From a checkpoint of a small transformer trained on Wikipedia: MLP 896 GeGLU, 602M tokens.
MLP neurons of a small language model. Each row is named by its layer, matrix (gate and up: input weights) and neuron, and shows model dimensions 80-175. Each number is 500 + 50 x the weight over its row's rms, rounded and kept within 0 to 999. Numbers have three digits each. A neuron's up and down rows have the sign that makes its largest values positive.
After each neuron's rows, "fires in" lists the words (lower case) most often at its 100 highest values on Wikipedia text that the model never trained on.

L5.gate672:430531500509481468528496498503609465484600508488523492522475397439612511411532400463570533399480547465508433514551488499462436498534554557520423557511571471485515630451465511529461526515534459455510466466582520514529496486456558422613566484536584442540536455494455431545503462498534452436
L5.up672:431658537504416435533479420530532461527533521451424529573527593410567486441463441542557518581499560501517449478481569449452482528542518484478575495468496511506493465482511608528483468568570515442455505524541444432506462567490493601592458342560590456433400482493523462566429526395437504542
fires in: "at", "atlantic"

L3.gate332:483471477552476488546488466427465470378471521540572438405580541564541594586501421414446537436515487478547391504556445436604485502484490487556574582514554538496460509544428457466508528452499526589530460413527472484530516568501475483509484486482485549464537596500454472556460526481439446470
L3.up332:483442465479517476534447554514480568486559460465397488557560529464453410549419618495437405519464561533449448499568524634589557551490503475549535511487539514475512515504558521491434463574505552445597469510555479539544430591492524454481445522497539495522444572578524508484490515442466475530
fires in: "both", "each", "later", "all", "again", "men"

L4.gate11:447429466448489464493608516474469535576532489560554477465497470513413475500615464534433418487562545476462522537516521489462475507463515524588533520510502462511571531555533491519487513601525526489507377499409580450516621426469592557532464522503473487539557578431526542494477437500532493485
L4.up11:388435538481479527513540527460539460611535547452501532466494414493480533561496529484484574493490460519473534429413530503537551509534654503443467538478519557492477534445655441457560574424466599453500450488473469473524530623513474508539459476540526523515561431487507533464622443386461465510
fires in: "the", "white"

L10.gate499:522507570483446462489534495533574527445516543466507472535507502519448565509512439479512478551507525592383472585509574407570412519518464462380535584531421589521451478489603501539511473503573488496613485540581472488562435473494506415538516372415530445507508588565501458526505511515591658407
L10.up499:530538487475515519469472585479494485459546493507366449494488573557515395520581533459627586406408480443596494515526578528453501480532523426507506538463431401545512517525573474536499526459430544462576515473534491484523435507447455486500521494503571507490433463530492479478524489480534436514
fires in: "or", "than", "and"

L2.gate678:533514611534521480537598538532485453510509537490438583478554510459542530478519441511515469509518470452593547447478506515483440486528530565512503450517495502507448588428583515483503451639469455498456494457465463547456546488482593616471504478502501489528474424493447476450510511464462439557
L2.up678:508527515508592510442557535445588513520553529405445517505501464462472547507445542580478531537543470530537528575413479515474429452417491498523492493474482610397501527425480441579474494617483472581495490459454394612477523531498587476445533559488562510503489504521432530499543451466488427551
fires in: "general", "popular", "digital", "hospital", "final"

L3.gate797:496585589478481486469548547578519416627536584493447493459561477523508494507433429449471488580498506382444450457537550500490527485506457515511493566635507548426462508516550438499534455474511447473553520478518477489496563431491411462562407425518535545573512514505463439497458443479465506435
L3.up797:435538607540458400479549479395527471568503583582580477523431453531477478454540524567538494506457453477455477487554524558483532558371509543476478515494463525510541494467543486572578430533529503513570545525496481524489481499443495508494554566427420558438480451518495592551530605534575514487
fires in: "more", "most", "america", "major", "mostly", "different"

L2.gate108:484488519534635476427438471482490477500501450553557477475477408564479576462496394565507538468443555531465423533448529427567394467524465495452580473593593521533556384477500522513495454572476505645455538551467520468484568513561491481512479456406564500515472444612458520565536525515443509560
L2.up108:474527474502512431626548479598546469547508439519554463547554488586433522523589510518484439475547532468473425419531487506567544467486424423446499539409463563411481460562458544504532473587542530506532401487473442561429510454472473514463476386499616387449434494523588558577484437482525418459
fires in: "also", "used", "international"

L11.gate14:497591535526473500429452475509555516486554467499512536556570498590513466458542456527499496499472531416515547604475517463478425511632585483437452589509524446513520493482500553460466522460599596519513461430517491533582517426469494525509539507485573452517390546434583431568482459499466503518
L11.up14:483452560515451423555385569544613471545433507596556430539595549583491519542572507469548498446456603492557548515545447480454466466476576540556518531391576427550490574464546440490543460388559459477474524486389533456509468494567507519549436523518480506528449500501433495618514521485426557504
fires in: "and", "which", "who"

L10.gate817:508512474552495471532568485521449524533501456517533530648498432412441541545516443486422469474562592478447575482506419533525538390566490605459512500490450559597519616447479473530568467557623491415595507575558480461546538453492428544459532481482643509493517554498465541408518470492448528491
L10.up817:503591473540558515502538491522525559531484486481448533560445450484561588459425452589588477405534539547533461539508469486519494466577489469520402399538503573462542503463470540475475542560553466395444477520572509475436620563543453540452464525556586568458441471484394534396403445518439442502
fires in: "first", "early", "former", "second", "young", "original"

L2.gate428:549548416462537473577501437423433491505489500591516505510521405461586475492551467504458577455435513536507593485448384494563474573493614480441435544496580535529530503515507549458500531429551492568418501539558505527511572514510487578484490460583525577512526452519467547527488487518430526456
L2.up428:566457463508536489562541505511523550615475491510517477553570424483472391477482517447399543500501551556551478501413476484528418478432464587480467466564504408518462501529476580573470509464522560560495546430475496602484563538543540460497593397522512527571622452568469469610525494457499513452
fires in: "war", "army", "railway", "battle", "heavy"

L11.gate825:569455557430469573515496491488529464572445474502531572489634547503511437427485515488498486508477518496383488517612522442496484557505531547502492336471469576448413475476457379479492434518471530534477489493506509501565508425550514534479518495519569530487543568550529503561532470486550430415
L11.up825:525503484473488434520515435500478508501459542503512514518460529464470521434552491550456557491659501496495384478468536485451498503515435452498491473419571566540461504545400435451528501542509473456516557408488536514475554540416500478526518469570561528535472586462496584534463533456551488421
fires in: "was", "released", "located"

L2.gate295:553461393474532561448520498519552504574491566371367440568516409425406555451486506442486531500494502558468465566501467518523468457493548588532528490516468559547428408461555528504499502472551468463571505566538469469508530538544477480503513505531573476511453478554480547576492505474481514496
L2.up295:572492420526499546429541473485541507579506557447556464533451443413450471500438462478488540527499508508524472533529517512473525454536602586480565464516447545588487495473627482517535465449547478503513567518508468416566465627573422460522483452570488540524472530541407514571534504443467515475
fires in: "war", "year", "week", "age", "children", "child"

L4.gate854:598449527474571538516547534475517545499498547506460426440526507551550427508558449484519580486506567488403584391465559435524466497469487512558466532538534494508441525471508500578521496447515527508556472408464489445523602462481512498531479442509486568454588533490566555451440554551477463410
L4.up854:574520546427574583567550553447521484450441468521513557505466575447478524570445499510496497503431527416565515522614517448471456556464520476450587542516535481578516463419384576584518506489495439538458454516603551430596542492481453430454455419462441482456534549520540598495446583573529406504
fires in: "in", "on", "near", "of", "from"

L2.gate641:589472544474507429477592518600547411546433445582449475533482380485446449511581583505550511430514453451524535535461510481405421490535524474501456459523560497490497500507480553396483506482447477601585432533452497490546594478508521475493416408522532583407600502458600481510556461450478563541
L2.up641:506419486445482508493568488635552454580500389624482536494518413487392476564604528499539495430541451410504520454486464492395480524563573452427498471534576535457431543478468543449496502469462392527616451476508446491522576479506455429477394518414605505380602527476565423509512499421517509495
fires in: "the"

L2.gate886:526489531493455409503466602450507516515518496569493392472492442474416518584523525598463546499465572452468492541610549415479532438557519433565532442440525485445451513507505476502424395610423489499568532515596454541442549419546474522483498538454594486516516487520604484514502442462454413517
L2.up886:533582460514466402420509590504486521462496521574559417465557473527441518540527458454498507506373567484533381528562561494506545495555480416500488466495548539509482453489493483475493512507519480451510536536571467476479533478551455455519601446477536512495484524538564501515482497425499476465
fires in: "goals", "stadium", "star", "debut", "medal", "stars"

L5.gate525:405554428484472470390572557444576454459454468486458549467549546380444517554411581515423426454466525499567558448534427502451493510461529516512471574475497486422499519544591512508592557470435485454561552526414500498456528590394425527533565576471457502580549539370515493530631475572492500381
L5.up525:377583443498414502366464436399502512500512532443458554447532556491559508518466492551442518445557511468607613477442449510524490440545462521453542582487402513484519515514474447446585518509584480470470543507435440490503515561475515512487542568441416505511527453481640531470555525543514431462
fires in: "released", "written", "single", "loan", "release", "founded"

L10.gate574:508544461548450516450536530512594493512435501536451489470430481469397572478393520575508510406537479387477440532579543524514410499455545498611504533531589485521447445495514552488478625502537465522575544429548453409556537555485517487420448589458510490541542451508459494563463493619539527547
L10.up574:532502615500528505535443512468564490409465522568548569574464580535537468492458512492474523545486578556521522534519526375457520522482418549544521401507474448577428586591554466491452479510493466558548492498543546432390530544501517486574520502518489471566567488493477594441545547477507461531
fires in: "in", "the"

L3.gate262:536593506436463532633445450629450531459501492503550560517522497479466457496478452505501452458422461448517595429573547417546463415416434518494421476525523585502504499550556594570523419498528556455551428490459499590591439443472461481490508474481515452506559575583397450480486628503538459492
L3.up262:526476508529477548527464489509440498447547502574535498437552466503534524532394607520469585539537469396490597457585479579429409445494484467499541476493431496430532464534479509419479439491539479515549526471582552574565448467469474446508467528467643446446395496558495485557565528497611540548
fires in: "can", "would", "could", "will", "may", "mayor"

L2.gate571:530515478414536492504457548411549483494537527439478524512530454462578577511497470472482569512495526459545609489443479420535448498459524435486468521560532457476522440450577503518593475497535494566390526473445458417468510583418507597530457538428447424572474468589553416598550435534565547509
L2.up571:500523482413564623478504525486498415514558441470498548482509499515470473435482494563455542490548500444608447592459515398563536372440433464465467539514481531382507480438514549475535519435424510485503544444485443467549541569415500557439512566538462502516519541478546472603490548517564503596
fires in: "called", "named", "band", "set", "single"

L6.gate594:476481469401556516532554498485495593523475530555605479505439479503449479525506537497449500494522503619524478556570419420559414542400480430523449490426540454512537470491444582582426518510497436537516409566610512507522503482551508527499492523474525547558499556458530461490464505417481516648
L6.up594:459556514495549476503513450408532425511466539507548437522515414521475445508626528464537501474508551493445485524495437424472496593473413434515462499360555419533466473611499631486535420425571429493537487521546501510428533501526566491510511479401635496556457513447504535524549557480524509545
fires in: "the", "theater", "theatre"

L11.gate587:581542519518489547494435559566498449479414464579461490520524442585443502482494407484456442550494497495504491530419518556484424515476564468560539522426512477472568586500445518495635477566511519571546549487485486499445492519636564481492539393461519362491535582526455510566483529481491524513
L11.up587:454502510547528504496559511482422518457476549502546456528483533439492549535428564516392522493521550531560587517459590467615565608497444469545539459521471548496476495413464521534488495509517466512528473534512444545470536587481552516455557418446590411379550566416478453486545465459484527540
fires in: "of", "at", "to", "by"

L2.gate178:434546507636549562520520551512420490477546514430534484536459447433556499497550506574528419515373543416485625515515457506479538509465577467518514454502510491512459523466473461529569457511514530563477512390519468564533545510539417490496458503514484533487428450476539520390559516449401502517
L2.up178:459504534498458477577539499556486500411539471563510563506469470594561460555504520520414518466529465450518544451503437487476509607523517516496582503572525510570515575510563466561470502546438448516488521349562457514510552450564523558492552537533348468501494518496516385504417430534584516480
fires in: "university", "western", "college", "institute", "history"

L3.gate50:410525542392475542532552481508459491483479522393468444482589415451519489569501452464489541422519523520468541586488555494514515496463491422477519518511528500537332436569489521457479474549512495566558533500496536442548488615466414507499483537553506506589600470545495464543565459482422629431
L3.up50:482539430515516512536545474510594540514471557492492463544488486501583487427417521482442512600565484438492490548454584474443527458465485570579518469552446572482530436591429519587501457523472607409435545601468442551528505460571518515468414580505563484507528477514517524494409568487494417541
fires in: "season", "year", "world"

L5.gate809:486468453501469520511568490524430545517427566479484456485467489480493507493396382555392482506485542538487428496472535508517490502510474574537518450479559562540508448483482459398506360492590475506462537429422508494540491519488450549560554484560462542514491506536519550413470474574472530463
L5.up809:488505446483468559470581626484546585507587541566471520472453536406538481478487447484380545583512531466468484516471479552514416544616442563531520452455520509497508544475474382480443478568401585544582479647430422504539502542531508521553509510560500473515498475526439494509451487381512552553
fires in: "won", "financial", "tournament", "winners", "finnish"

L2.gate735:493542484442515534389491482457493562437532432540512478538478502525384543518433472627486486506497476495473448512510523511556508465482486526441541475512541408492487515411555529420555518402500518536493474550561546512532446508496501591507423481517538569472478488540502477610418493465490462565
L2.up735:530545403438427563506522530426580435546569559499524539440451502521560561502476575372422482420513504483484394554519428499492517518438467515538514500469538576561436495449572581550576483399447478506468502481518579441500451519480505492558399491462493522524464545512542522518507524625501511588
fires in: "name", "named", "called", "farmer"

L4.gate683:480504477483497451474436474551456436445585612525399457486442553546572497581454522514509539472507520425428560454609576461486490452518495581664514558569430589494414484392488530448492539467492464528624511534546574509460495456467554501482452536534461568463504466530592487429527541528463461493
L4.up683:522494496476493519430511540506461479517491412462615468562467506501421563537586416429541510507466543471575434545531471478646482550456531527417543452511520507534474446480538435468614580410382464465572456508472513427448511493487515596511566512465461495480564443548548436508490517484615563507
fires in: "in", "with", "on", "for", "called"

L4.gate201:442523510468582501468506518505505405574494575420428447510479445437468512501462566475486484473459443467517597627488498407506507473422442521535448480573420533513462495574457463443585451519547432465495453540476498548456487562439553538466527362454594456436473501474496509568526524446547551586
L4.up201:461457443555546480505492511444591533504520537482471435437527408508590623554415502471469479491517577465497537520460497507429497535550546521519551431500579481452473474547481536536362496417503489534402548477612501472483570478456561421458472454484468481552438451468443487512464449534502553591
fires in: "he", "canadian", "by", "instead", "indiana"

L2.gate304:489527427437532481514469553611584460520543452484468440586560490588446517481511510544521439409520581421559444586483454570537496422484477485419473496553525521497560569459457566435520470544460628541447466508396528509552521478429549647454477492527615453514466460389627531535469476469589533456
L2.up304:499449494475542471475491604659503471537535436534491470587569553633486442452509536553518447533484479487592420490456553491412479399500491506425425487542512441543552554606505607463476507564492550524435508535433545487530455503460485555418501588474527536436426490452574489622514482502592549467
fires in: "american", "german", "military", "americans", "english"

L2.gate181:490518497471506475448484487625488623519460496494493499470456485585432439509447493426513511539527597534514511471496516458532544476474450495521497406507595501530445421567499425510411481448449467524452472539457422550570520492448533572437445426473515512435618486594489521520479536458483449512
L2.up181:637435553515382466492409445456500474489515475449469502518497519543468541541495421491420411503492455405492521514518422464550454574521469485539543532554517561451436575581575426519493510520475495475591430440459513490521426497498470499592514544497546567495568448548442477474452536424513525469
fires in: "by", "no", "each", "not"

L4.gate109:478546468420442505504458462543403440541564533644468461556566465477537498522565474561464455456418536518536531522488530561461470519488476529533484532619512440428423412537506562508459488499476522491475522472412500536528493539517476489541423419537547466484537482466522513591461428526485496504
L4.up109:505449503502482513575415530548425469603485485598503540574604447524529558543469432561442516481486520574452511571491504484505535421518445540404472573549466457472453580530468593525538529480488471442534465480413494510546408575447397497529463504605546409496581451438510471579503443510418492588
fires in: "usa", "us", "within", "international", "usl", "mp"

L10.gate423:556517528452553492626601523567487507462401470487536464506514507478499517477470499481496528515454495528423468472500541506569563590478485562445430475488528612371521535499490565488489508438429544514553481582440553449540452498507473534437471461525513457512508498499555428554517576558555468460
L10.up423:469496475508409512467489370547566394485601416517454555476526464532442443535465456483374575449443445480450467566510584570455541508507610502535444479615477505431459400574545456532467543522536547451606520534550422560514507499562484520530484516436578448446494490478538436510496539503521512499
fires in: "as", "resolution"

L11.gate154:529510522472481570517606484400454479475430599475519395562421476465449523485455482502536395531517496486451414604521467536504538520532497416527463456514459568448355484528465530459536477586599509429479432535453481466587498566564484536538464536574492409496553549551463565523453538483594497471
L11.up154:500499495421439634503546530499488595502593416469536511505460467539413388468452531588390476541540497508427516454607505468432446499522475522525510509550548464559465546428463362562512515525590359534534544458602487539511484424548604538488472453561422377596491527523537474531487503470530497547
fires in: "was", "went", "led", "azerbaijani", "azerbaijan"

L2.gate800:483409520464549459537450377505570489468442490522522525441507520418604457466438487432523525584460515511516496463515428433458458508402602473446470467355468462496488493457483568556497490428582489455477562521602560551500550514495442518498554548475449532553502563481597495510488434485545533465
L2.up800:501515542455470491524475572530450485535553396428522574520527493495490523486486525518534481497520490422444411485490475501444525501555459437535534503522613500426418482522506433454435509517447476454482518399498408417553503537539542533509448546566565469505455509492528540496523545496448427590
fires in: "such", "well", "1995", "founding"

L6.gate611:400479506424438497383417438533543370397485431516425496545461561578567502454531551472473484484511514353465478521482498537512491490491582462482595541567499579443502508531444432486421433471537544508561400401572597431494469497473532509485437389536550498490546420573462544573527488484452523498
L6.up611:476479454525524476487513490406488523545547425484504407523483499482501479521624586419513520654539516501486467541465551452522481594398477550491537533467406440435470603549486692512444410464580451449466535431556467377496404463468507460534603409474585419514512520505473483513521536479475446553
fires in: "at", "after", "atlantic", "atlas", "attended"

L3.gate357:446489391448533557523422465566478533623441489510530399441457477466386497579457561492515528514468583490541620436439509490522463374574464542530535500537583420585471462476536497522524508500476500580528510546543563466421475585501471479464495459462496517463473503449488490534452491478471421502
L3.up357:470492589360463504556413524473549588491433480561422556387533510551521432496577423584491526505457551489514563512611583424522540527494574536570531496539469464527483556470577499570459474477541512472467460534521532526524554513416522590481505493549466499547379438507532521445513456552479501461
fires in: "when", "who", "continued", "agency"

L2.gate707:459593544547492428530482495487591553524451484483485503384446512530477613553448502490488447494439518433555496411477432456469481502541536428500489498557615615500469520549497378505444501562494501521521528524621528497469513573479517469476494520491489530478540527511532508600535550540534527471
L2.up707:391473544470453502503528444426468477483477482508500471485511567507564462553535501538557417581469542370533514459490456545536449461491500459473509490507501519487520499522511486528487376529498397488448466522472409456561515553430505546487511476517460540539503505437525550554512493542553464546
fires in: "s", "all", "record", "again"

L2.gate356:450530543430557502567462531438584413488545646443512450416440529505439435523505471558411520506471488464466602522583574475470520461478444507444624453560482479529503511449513458509538494531468556522584472481518420439481567522469488549551409411481495578451512554501564564515536495430474549609
L2.up356:525527506598404427533504421502462551469460543589479493503450595481468528536489491434504459539538478487502465462520470431551405532474511450460465477479478544473417637435490501455462431413418549448453459441629503566570608412573483460516385406536573523421606404568498546536503595499461498502
fires in: "star", "house", "stadium", "office", "st", "railway"

L2.gate230:407575548461487532468462549482563539574569475553555391509440519502309439512454508498472497507459472591593414462471533529478510515533628535556511517503477510560444468553472501460532470498361387474494493564510500547478491518465436542478529448500462525580532522521487549528601474541343494491
L2.up230:502506536471523576486424583496485485602467539578492466493487536464392391500493490525515552491527545604577457508570585447594534532449598517432503482450462336609563484567412393404510453466427443430435516525478518601463520528566495513500498402508592525546542567528402570519529494509432509476
fires in: "war", "court", "army", "age", "cross", "across"

L4.gate398:430543500480507532516543527479433442385547567590518506444582531482486592549577435418403430460485592411456505570477405551533457487381526465533495524523573537401572548487465556569421516402562481535455516548517461531620535509479509474502545562458504559601545495483486530545408538564575493509
L4.up398:426501575472567487541569496557529441452503474443526451470558438478480566488539477402454424529506510416464664566459404534518584411431511526561490464544477442433472515508513527473554429427610500524531479567541466478485416540551473517463508584427532507539479452536549483445483527493505376636
fires in: "european", "market", "meet", "europe", "quantum", "meeting"

L6.gate218:512509515472520479595492498508645490468459450497553466576526451451424547581541532627377543490509500505361522504517483559517441497501473555439500475494450490603526601480535503529489516499433411555532512551498432546504520529451428427401436427502509569520519394473468597470578522383437520510
L6.up218:465442441561573570588445463466541587476436520554547552472654498493456504476477545593352537500394419461525559433525360519472444600514480442469439430502522538514552563510520472484456515482511527542578434483559479448567476449450471525388497457501437488522450446428491481478464518404409508459
fires in: "second", "first", "black", "financial", "secondary", "third"

L11.gate301:433455470514531478503514476560511532512459598482356431535550532467477418455460425462589463437595454501530461454543454579574489462493450510457480508512571582479398455572548429571519485489534381496450537508528456482515529469554481503460495519552547561520496506475380488528517466547482503553
L11.up301:484508477431428461387580454503482379490562500446457550572570506553456513509458396456471478519520538571514513439532436512481545431516411486557567473462454437460448475478568488419466512516597489534523542489508417531409506475501560473509511511483481538506546544521418511508517494572481528474
fires in: "a", "no", "was"

L2.gate333:571573488359467452502455509497467491463525498555596469462449516540383503418488424459488553546526591543496503466502546474553480517418511416523452421513525535564427480543500432559503467485452490487411535432523598582605516499537511598543531534526370534591483517544635496470492455488512521483
L2.up333:493531565558480439524444522517500469495538446545560407454450482524434525483420509518514466491518538485370478498466439401558476520535528571492600462393435468486497485468503500486456573574516598370542441561471390506564463495489606406501474594433532439504535434518505496565559443547563538495
fires in: "not", "end", "ended", "may", "mayor"

L2.gate47:491487516510467509550458494601477520441546523418414325638426456510505497468512445413452514471502446511463486467549573467541521520438566499512537499492470478519479511500525485466576593421513556472554556375477434471486590480484516531559381542496598568455518503494500395537561508485508456501
L2.up47:520565571541455494512488502571532493391438368612515487534568444520529593577526460504534488483482504504447557486479551438474487537552421491514475539421462549484533441550500424543400552466498499400432431492547567507558487542397502458519428510500552349423538451419459501489483430454485518521
fires in: "be", "been", "being", "behind", "as", "now"

L2.gate607:456473518426489582454482576478473483449449522551502459455454536473510487472515482465498555466496629543516417466486525456546523515407502550536457555338574573495390478606620530529523483535466521472507486552528497511581502535487513461531476547445571460505533447463587568472522476455496478513
L2.up607:487496549446485583537516505528445499490406524522532503442462467481461482573486491427511492471470559531504445491547553472428498601461502576522473594448484597464449485497576507558539524505468529483589472461529457511476441490495511431565543530476559535438524525420594579491534523470509493482
fires in: "sea", "see", "seen", "season", "selected", "seat"

L4.gate257:557487573443572420526573437491541548553471443517499491426474525422419467458506496475470507467562522412465468438531496524570502454493427411438486504394517549509572483523466444454592443420526545522521511479496555478495551446464535508535508454455532544541518515457467518534414582469529506479
L4.up257:520503547412544490568561491434446582470492496443453557572497568441506508519458491438491508542558426421552445414593506454481520419429388432518441547468491520451516509524411530523503532478504514546581582377455575521480514501493439516542576528510447458619482474473336509563443543493598495528
fires in: "was", "had", "companies", "complex", "were"

L3.gate449:569506454487410442453563537415514479491496492448489473495489445521438474504451456455591450420505501506481523486493504465523506459479519587381511505413489510482450515469580583398576471482494516502502418534524503490562525538507478481477402472621591532494508429530469516497554466445437482472
L3.up449:505569416496449580503531556599594596489472440579514516524559532477454531470548458590450611514460491539461535532476465506375501471500464586475478532528535548516548501512497531479418453479483461522590384455502437496526519484543537402454446482617467536457492465507462408501510435426528630570
fires in: "this", "continued", "early", "not", "agency", "time"

L10.gate344:453447574553560530409474488417493558447462445543552647485571498542426503499526495414530522424522439446432531527476471530575519451504512424489455489490457499551576534504475522436562476507590447438545521549497449426415523573522581539468491475491561448471515487527520452514548520417556508461
L10.up344:430492510455551514500500443568522453597538439414577556586482507483438478512520576520491525474435506435517533435509501410495530545501489603395558433523524512510443530525501516536458586500361431432514372541488584429480463541457527504487474440442433478446615489485427530520479552582488497490
fires in: "of", "to", "into", "in", "at"

L4.gate310:406494454414479475520561515416479474481599497483527500556559590433521491494458573486498409475459422520369559496407438499459510512459478451483497544527598485463516629522495481505443575511506484444479502500546517472465467551470442516431559557505526525459574475566470531450569567474515471562
L4.up310:542548430546458491545480529562499468567514557558487481482496489517406505447430473584371506610440467534504479469524429478501499443531497538533564490473443627532518399561490425540541492435468443471463486585458400436487531485527554489415484555521461467537483452473535495509512520472489517511
fires in: "march", "riedel", "railroad", "february", "may", "january"

L6.gate768:512437502456512377603508462536442428533507495523502447551535447530558458471467543484453432507468439530465520519513524489453467471513455424474538516571472462537482519543520565465473421582500508519537546641550453489580515485448545556555456457496494484432546468542524535529512560541532524546
L6.up768:506503474499463437407581491468636604463451388511526550516483478456568443442437526584480436464487473478518458484459490486557551484412520538524358478540448523566487525460487442425567462449431501572547569510510543576425422488501512574507460445432586495610621502487487474453503487564459439425
fires in: "became", "established", "continued", "settled", "cities", "formed"

L5.gate887:501429524500516475387469464504592554456462500484509454531446387557468538512447557464603497438447548452419412516381532518561484550555516517490504532503568527506401489492585568522480508469488521543420439540572485523525434502516444508379417553448573394395551472628503417551454525525469492530
L5.up887:492455530533616563430543485485533549434465451446492423486522422477465508462504522477527510481460363470476442516484591490566472466447598539473556476479529538510489534608526560537479424485575510418427443508529461569497472400560465463492460508456490473541518468526498446448450483500441452474
fires in: "as", "mid", "midtown", "ago"

L4.gate739:470547501542380492500602396492436462475508471461462461499491420468530539438510466568470477496450503483526564473591511540461475503455479521614504448559598447555508512502509431491427480444538489417458484445552509553463516538529402454426521448486413536505494426513514508498571474552425414508
L4.up739:519603523473461525393466461507503480510400543470449562521508582476508481539498423508442559588456445529543489584442530508492507466498571528478586470534585530484588572504437453569529436493471530617445517522581512569327454494489453481562473374521493460479509525503459494561474549386493385547
fires in: "york", "s", "washington", "institute", "mumbai"

L10.gate347:479535506468539477446511429500500524542437515520601420550509534423519514463510438537434579444474484538499547471552526465507464462540534539551510465512460374413476444512553553552474460470416562489501438591489494505537585505429479556567522535509534406478518561522471534498542481463513541474
L10.up347:425474591535548449524457416431509440502499427483442495546450504530534567485543533491434555560403511620446547515506529411511556520439542529558464474460558491482504478487571434458518516506549463528564546580465535495446542514387486521510448480589455460528482565529427512405603481513521581496
fires in: "a", "while", "what", "strong", "awards", "white"

L3.gate103:458540521486564437490575532564488473532435530441480480495569491532443491508441509607465517541430442459527534588525440496565349526479587531506459470493510553425486521462417500523521561477499444447393460438488566524607448506444543536539477536444543503475607513526438580392474518472622469476
L3.up103:537420426494498409504568527500490507589463456484582537508621415494493459560545434442392457346449488445410486518447497523458505502560421419486491428531442494579448542522611501508493485512494558470522532553507585471495473501481392478453457465600473471424563440517510499515565513460571497433
fires in: "south", "small", "smaller", "mexican", "mexico"

L2.gate72:465560412471544491466522539605450612574533470613509522435584442524508432464502511432483498479525549534520525454523478471500525515462530506404460507536561462502514503563468554492506485440508582481457555610422490456452528594543449504494514449593546559529502507564425593563574543551487580482
L2.up72:459534503518426452468455476561505584564523389614541519451629455568451431500462535446501505502534468532540527514479451559555505449543537482527554574538494445529520507547479520496413428434537580469478513601518458456407483587553437485485555371592523494507499553604488619532534552524455601439
fires in: "war", "cup", "history", "century", "death", "battle"

L2.gate719:496511531442558499419443489490546446463497573506438487472469506563476555481460535552446541528366467481463547514545498578566403399487437470454530450484472509521505521606532458486515523507506573513591548494503443465508426503502474460527529488537506521484543434540429616462491510464466571468
L2.up719:401599566552529469410442570426486434461478553463561535472569484542513497424482501561604482457503372548512466525451522572511502504420530548469584481398479553508446494522545502550467553421584521427506481501539478539512479569533475461574459502520504487505525576470483566494575546498506476470
fires in: "for", "average", "forest"

L3.gate326:543556451461474458480456445521536451544451495472475566437548447565553512478483479546475516597408508421404399546577492594415506493588518585472517586496528464509543501437498461488577480556583449468499547481557456528474522548545439560539562464574533460420478520603463531611497489501527538513
L3.up326:471486549552511420497487439448478513558480493599534395558442515463500477446490425536377492542476466517628510498509474498538527503483459509541407491486504405473607451509502536463524543568505549583606413497508607505525442475475519587576463513541556463504463543488525531510549512510468452548
fires in: "most", "more", "few", "successful", "future", "mostly"

L4.gate383:513475501495367528492555474477575546507556559588485538591441502502505540561440484522466439535511581455463495555439506501570430670590589434449460540490439474474443519461498527407554469453579454574514613543450407541491519454510515446494488498503532505448512467534428550497447494564411573540
L4.up383:468529448484483462530455493555503462477565682540579480408444441553451499508405499437562441431536519445494544556403465517529479514521563479470583511487473535493495519490470486488451499518492504542506593516448407493552457454499547503459509540493497548498482493516485522473504492518486478494
fires in: "win", "wrote", "winners", "sold", "wins", "writer"